MLP neurons of a small language model. Each row is named by its layer, matrix (up: input weights; down: output weights) and neuron, and shows model dimensions 32-159. Each number is 128 + 24 x the weight over its row's rms, rounded and kept within 0 to 255. Numbers have three digits each.
After each neuron's rows, "fires on" lists the tokens most often at its 100 highest values on Wikipedia text that the model never trained on. A number after a token or word is its count.

L6.up850:125134154119125102139146112102135147130074079145160103128151176104101114150118118140118133078154134098125126157152100113132136144145126125104144102168157126175125122176152127113145101121081142105101114118129104183095165134135104131162134151091159136109120098173084138140135109128128131096113099128123127125085114118153132112115150137105149139120088171133119153133110155124132100096107
L6.down850:151107137145122130137143050155090109105113133105133146174120116128105105118136171117127139121106130128166119149138077101131081124159151123115135135125137143077134126150141135112155162119135124131063114154166126145129159105145129125082167090113121145132119153160124134123112120121158095085119126096130114172105120123149107139137116093147132156114146150174119112103132125150149122107100
fires on: "ing" 43, "\n" 23, "s" 12, "ar" 8, "king" 7

L6.up148:082078168086161149129164145106145136134140117133102105081184128123126139141123128091164151176114096124093129121090111152067128103127145133110164137126123127100140138131144103150136161125146141092119132140128143160160159148104127129169140150125137145142138118114132104159113114107105124112119135136132176155156121151153088157154107084121168082113140080183130094162123100143093101129136
L6.down148:082153133117156164131155133115136088089159105144156173128115167115121179098121172116129138142120098105095163148114114164070132157132127118109171128117137136124156142148164112116119093127133146137083132109175126131139125102124093169160120121083139123108097110092143120174128118125141126134096165195156151133119106102132150116124129107123158117105127131115122107108117130130177119102108
fires on: "or" 11, "r" 11, "iv" 10, "c" 10, "ig" 9, "ic" 8

L3.up251:148115140150114159143135133101174107102150097130135107121149150172153093109166135106114138098088132130089153172170137108101148140115141106096121114092132124095134099184147079148122159127082134139142152131108116152153141161111120074112109093147104131133131136155100144175105123131135097127141102104128125140079117119132159160155109157154111113137104121094142115127132126049128108120165
L3.down251:146144114130132135096103119098110090109138154102145108176141110114213199102088130089143090125095141168144124166148089122137117117124113131143123158168157115131127129165117150130098154154133140137079097093187108091109134105170143132129094118097106155131166119101100140109110127101125137106154137091163133122133136165135151095082160140153082143116163164119150111113127092120133141126135
fires on: "s" 81, "par" 6, "r" 4

L10.up832:183119129146092170094163098109160089138139137095167082141122143091140118116142127131126098141180115163101130156135137153112145170146152131130145106135090093096138149148156133157117154122143156123141108098136081126115094145087138156103136097130132164099158151115124115123112132130157146136165100129132137148149094121134124105115094144135118099131105117119115121131122092097123130129140
L10.down832:108170125142131115120135137151149125159096098138112120156124110103164135119093136138111124151147132122125139113183115145119129102139127078171097104128112133154103133179091164136150086117094148117124123116142121102157122061136125147117108110138106186131143142138098157157131059134126179128135105091157154130123116130124171096096185119078143160120195068107174124122135092126144123120137
fires on: " " 25, "\"" 13, "'" 11, "s" 8, " (" 6, "o" 5

L10.up93:116158155132099149132149145157142145145146124152136082124146103150125125067111112160138147177141128155107118173126153133139118141118118120176100143130116102127159163120157126159107114102150153118100121085133137136108125159129165100110165130121147108087115134110108068096138143143138148124129135144112115146170083184065157167129124154168126142129099126107107123197151139122085128099090
L10.down93:152135144180114170100132142116103186142107116109132157120128149100122203098117131078128140102117157167162123089110128123115117110092117116111112147076125170137161092105112091116127087073133129150154124130071150129156076121104088136143133137108136166135121109193164134156129123151144168150118131112150102088103142135112120084165149119128120148114155092127120127144160120143100134135136
fires on: " (19" 21, "′" 14, "–19" 11, " a" 9, " 19" 8, "°" 6

L7.up782:128135127163114172122137125125144103110142117099095108132179093109156144137146130129167084176126116149126110110146160127106096115151098104157124097133156161165121163091135124131132094098118165131162144144091106123131099069078117086107175125123163140156121131127106121128178165141115139132117143154127111172107123177106136090145136115159101157113138152105129164145143116126115136125181
L7.down782:128138160119099203143124140131095136095101133150102118107106108123106186136124152124087094122099150167137152154107120136151131101126085122162134114122162147127124143126128101152142128129116177153135153118148127122143129062135101105123154156168136121079153151125134105133151125147143141148111126126126122156138117130051104082112143063134144156145108112132083128129151114143107158126134
fires on: ":" 22, "°" 15, "′" 11, " fa" 10, "que" 7, " no" 6

L6.up261:138111124168158151098110110122133126150167120161095148098148107124125121133153126164157123182101121155149143127122092101120175125141148135162179142135122106129139163097116151132156097135101147154170125075134122128136142106093131134132151124143142162107178156087161119150141140141066131109164119104115108142110138120154113123163147143145111131113122135122120174151144097091125133146165
L6.down261:121158112139137122134068142142091116129157125155150120133129067135156135198148160127072144179135123107172151127154093140114146138148170142135154135135091095142169140134111161113155090110143104143141103123169116116116087163093118099131139109131114120115130131070149135131141146125149123114116099135148110121139134078175139138131176168126150110119140136180120143105106118104134149144136
fires on: " ca" 25, " Na" 19, " Ca" 14, "ver" 7, " mo" 7, " Ha" 5

L10.up505:162087132133118111134123170148183184125138174148122159104145115133082156118180151094116122128141176134130157104162160109156109142125149156086114084137148156131117115136133159135108138143114115121146068107145115120121174129120087110162179110091128163121104109173096094128102135111163120124112124084139145117089099130085151125119127148108150111152125157163132134139109109155081103076095
L10.down505:150135097134128142150113082150117111141119079145149113145151114161125128100159138122178138117155121123168115126125114161116075102140100181104141107123145130140183094129093175116120150086075093111140060141135129114128150097100143109155082076141120111113148145125136123164085101104135127150115128167134132118128141089111137150105153134163149101144125125186115126141172087108124185040131
fires on: " as" 29, "ing" 8, " As" 7, "d" 6, "ay" 5, "s" 5

L5.up911:136165094125091141104091105111118107134150094116162131140190091104105127095127144128116114121134139121125161127160130179130124114133138149110126126115167130099130154120100123111202154139113156126119145182134076150120165110124119080112116143123132120131156146150102121164119120154115112135101097131111133175105122132065110126136113136131107149115122125182120100160139153152089170160122
L5.down911:110078079111119148138104132102140127128080091129118122131156161114130140091140111114111134128107155192069114114118152116140146114130104122105156109132129093098168111186160123126086123110112115126065107062124139111154111127110124101162123095170116160131119130139111134133141088130117105106119144116142164111134129141175128138143142112167151147089160147184158123119133126105077111097146
fires on: "," 33, "op" 17, " by" 15, "end" 6, "." 5

L7.up439:129151146131144122171154113142083121124145130101103135122154118101100120151114074206115136142115189133140118135122159084147148132135121116120119178120136095149125128107161149149146149149162107123154107137152142151150128126096114105088129113136139106145180074131145092133145109159147115118117095123096124134117084185092072145121154099153129131187146129167134161119103149115128135121106
L7.down439:118143091129165076146145141143115131128078099104154132132144142139187135127134139121135130124118133119117130131170121111130133148113156122129123213089125117150142131126112138092128123114176101099131117148151104137110095101115110110138101122092136152115167107171137105103120093099143111149132151129120083074099080145157117116106072171095096133154161079135154092166132096150126142128122
fires on: "," 82

L6.up451:083066135125172112126099125153149142166081149134113096089151158105117113166152113089125162125156126130164130113148080083157094137144117139095112111128130137111106109162091110096106117091118155117111098112156114133163150162110149108164149131092143129104095142115097140132174074135161070113100128122092126112111117110188145135118138149118127108138110167136104143167128120113104139132120
L6.down451:114096126141092138149132102141135156103143136159123142161104101152112130104123121105140148152129114093132147136172135116128150170140082109112140144120085067110127129106118180170129146100064116129103120134123164163179183101102108134113104110099186143155138170154099152164096107157132137128135109127155077127114124094138141123187163096106155125111150147150126113110075151156175105162133
fires on: "k" 43, "ing" 8, "e" 7, " Russia" 6, "s" 5

L6.up927:097083149151116117127166135132162129138178136119138118141187123104121116151167169120155082141115190141096158121072130104135137156134094162099095157132145122125161148121202124093125107132131134115124140067145168144107146112070108095138123126124154116124150131129137130121142105071143162074103100142160144126084109115109106112136141112137103094127149142152191107136148137169124149143167
L6.down927:101101137130134127128130094151177059138120072157133082148164125143144134129120094144120093080173128125112133186118124125132104122114156139158125140162151087120090137099125165175100142126122149123125127173151121181111066130121134114122155141103079165123106115069164118159099171119127131149126124182146146127151160110126110149168116106126094140136150115101149143132105097160142126121088
fires on: "," 63, "\n" 30

L3.up536:102134111137122078103151109123131129105126117134131102148123119116162105106136127156123138115089117138185138120155088124124133139142126159135143120108111126120174108129104212122134156121148109120113147090057112121113161137120154143148143136102124150147115110120129084156128147115102135156088097105119110096118106121087123115159114122180120133130131165153147143131138097105144113182172
L3.down536:139138103091179127124097124127139114122102180102129110109165117120147152140166116095094158108143097115160142081098083113127141136131104095099163150114127118125105156108137177113138093126092107148130137129086084123135157104122134127163125137137122101106140121101130138140141163115155147144109136134142095137132141157148152109127126163146161135135153129108148147117136127144155137125116
fires on: " Ca" 15, "-" 10, "t" 9, "ci" 6, "n" 6, " ca" 6

L10.up953:093125156124166137087109162106128105112174151181128143118106096162121132143096106117091100134137155151120154144141150122134133111078135173138128162105108129168130102118157092161153118107149120097112128142151091122132105135130105105127135084089148118097097086094130152157091134155135143132110116127111142117104142155109117155115129153132093166149117175117113117132131104128141141113124
L10.down953:149128104154113125124113148142148150128092099099159167128118118115092161097129124165099088110111096135163100121147103146111132169156118116123128148162123078140081101117134149152102134119162121130123119110155118131146138116193171110132119147143121137129084109135112119125152126110138113129130148173148119181134185140122074176157106100147117129119160130103155119164092062144139124151096
fires on: "s" 32, " S" 10, " c" 10, "ur" 6, "our" 4, " " 4

L12.up504:131158163160100190136119152119131114145135155092116068114145110153090105099136105149123104170085117163122114106102110162140142156182126134108119152132150148167146118103120141110131119111119124136098172132152145139109095149141101100175124115132121133100111115131098081124127089151140159112125160111102124163118167131086116089123128111119110112141146134161120143175139140164099139123173
L12.down504:141133131156123137132126172117105131158145099148128144121106125119091086118130128133144115130130115108093139145122158120116127144158134123122121130118155125132102105121133094103142096114088151122086156131149168107135187108125149139091120150115101123158122164164106127143120123094152131162121159157127131102139091115119114096155105100184152128155141140166095113106122114115103164186095
fires on: ":" 25, "′" 17, "°" 16, "20" 16, "–19" 8, " 19" 5

L6.up843:117139130102130093144110175119146136071177140087145171154105108149105102122166110121151128102146122132148100129107153125149116198166084146091100139114161116095142150098153134115149114152139141156167160109140115141110128132090157102138111133120171110143151093100210079126124101140113148145105155124122108126104115154076144113144148115137115130158133108163161091134144101134133147130094
L6.down843:109126121128091103134092151183164107103127118088140144149150133086135105129151134121114110105109177131162119102113157135107146176152158081103121151127151115087139143125138151122115100153174091127127126152137107149137178088150123153108121089086135171143166119140134148134110116153150121121133113112153100107118106161107177126156121122103112115139138104137119143123096103204093155072106
fires on: "," 88, "s" 4

L7.up466:117140100101108137144132163086100111105150129138122120098093092077118106128139124130101126113153133138137196122128142150148103148097063137140132171107125157115142103106165169116159183086125119133151129118144110126153121111124161103131117141103129158114139062147136068160142125144133123147135129145106142152137135118098138104145122122125138130111129111147155166123107124146124097158108
L7.down466:130135146167143125156148135108132152149097133123123140122120131080114096170105124125111103120113107102134103107180142119126100174149135109128137102141136116113166154144147094130130116133170106101153094149135134174133105090162122137089111151146175160097149120148129148134124112130104090132155106161045130118102131122153143107124163143076139161163137107125144151136107123160122117151148
fires on: "," 63, " which" 10, "l" 4

L6.up337:090141114114143141151088126131148136132133141108141141158132097093095092141133121123132117127105105137119137102118134118177113165127095131140108162107168150168126143180164138133134159115147144117109092074152158165101124079121116132122155138118102131128179115138161122110080125149108134141102089138165129150107094142095116147127145170124132164154110083164153145137128162129131135152115
L6.down337:115166096143121126134136124144156133109081124083146131108162102151121143124128116140113077118119142135136138114124101063121062118152142082110142139156086069118130156126158145137148118143156135132092108094168149171125117068109107146126120124118110143073152156123151116113153154084145102120155106136123117154121150154134150095181129139105141154137107123153145093190120144148097110058130
fires on: "," 88, " the" 7

L7.up731:086157097123082139165118156094127152125151078116166138124159144105080102129150104169157131133109173109128181107097191154118097114149130113149141105131152124117128130073106134112143107126129133140122138138129083113154109107134160082147135106118118121084127102166116125167122138149114130064102139126075146132089103110154127099116139155100121114108148109167119115106154138126075106118148
L7.down731:154135171115143133119140153095124112148117153163111164133135156128090154122133136172170085153127173154102123125121100108143122112113153144180129143157099143133089089186092160105126109141105138136119148101124108135130158137116083147152116142126111112136133130117102133138153141124137115152143145113111125134134136089102127125081103131125103165122148112133120134146107102074111139082133
fires on: " by" 24, " and" 24, "," 13, " to" 9, "y" 8, " at" 6

L7.up290:095112147117132148134124128141097118115168135130115107115136110101112126091126105154112125094117131116162167088158140134157097143151121136128139113137148109060144121128112133131164140153159116130126128126108087161121109112101140126112119072100160145138170109136123079126115095161149099167130108108091100147127126172139112089087119150107109093148147128191202145116096115142180125144113
L7.down290:122134113140172091152139110137144101120073106108109130156098129139143121113146118109148113144162156092157124144147104113117141145143176097120105156119141062140126126095125138131100105104122137129121117144133109124126149113154091174118096132109128141116120119108160093095147107128115136127108136120099123138118135139128162150145136158118089143171136080145209115145104155163100132050128
fires on: "," 66, " June" 4

L4.up1011:098118169099122106102136148111118155110138096125143120140148117134145111151098128113128188153120125144129116141108152123126144148107126165089114164113137067139095146100144098142157145167135132140127119141112118110110148147112144143125122175101134166148076127115141127183155119114078134131141104152085133137158095084118108140091135117155163103151140120128109099129124105144072086140156
L4.down1011:139146140122135161081147122093110131156110105172086134097110157152106164153080138103137121103104158127095153110125097112113096127146198149138114165101119083125143109137137109151120188155108134105133127153134125113117128113146119148148112127090113104145140140122129147100163152110134132118146118197157173133154137120127164147135119153162119152099104140123136139130108140100157097108134
fires on: "c" 13, "r" 12, "it" 9, "ul" 7, "v" 6, "ci" 5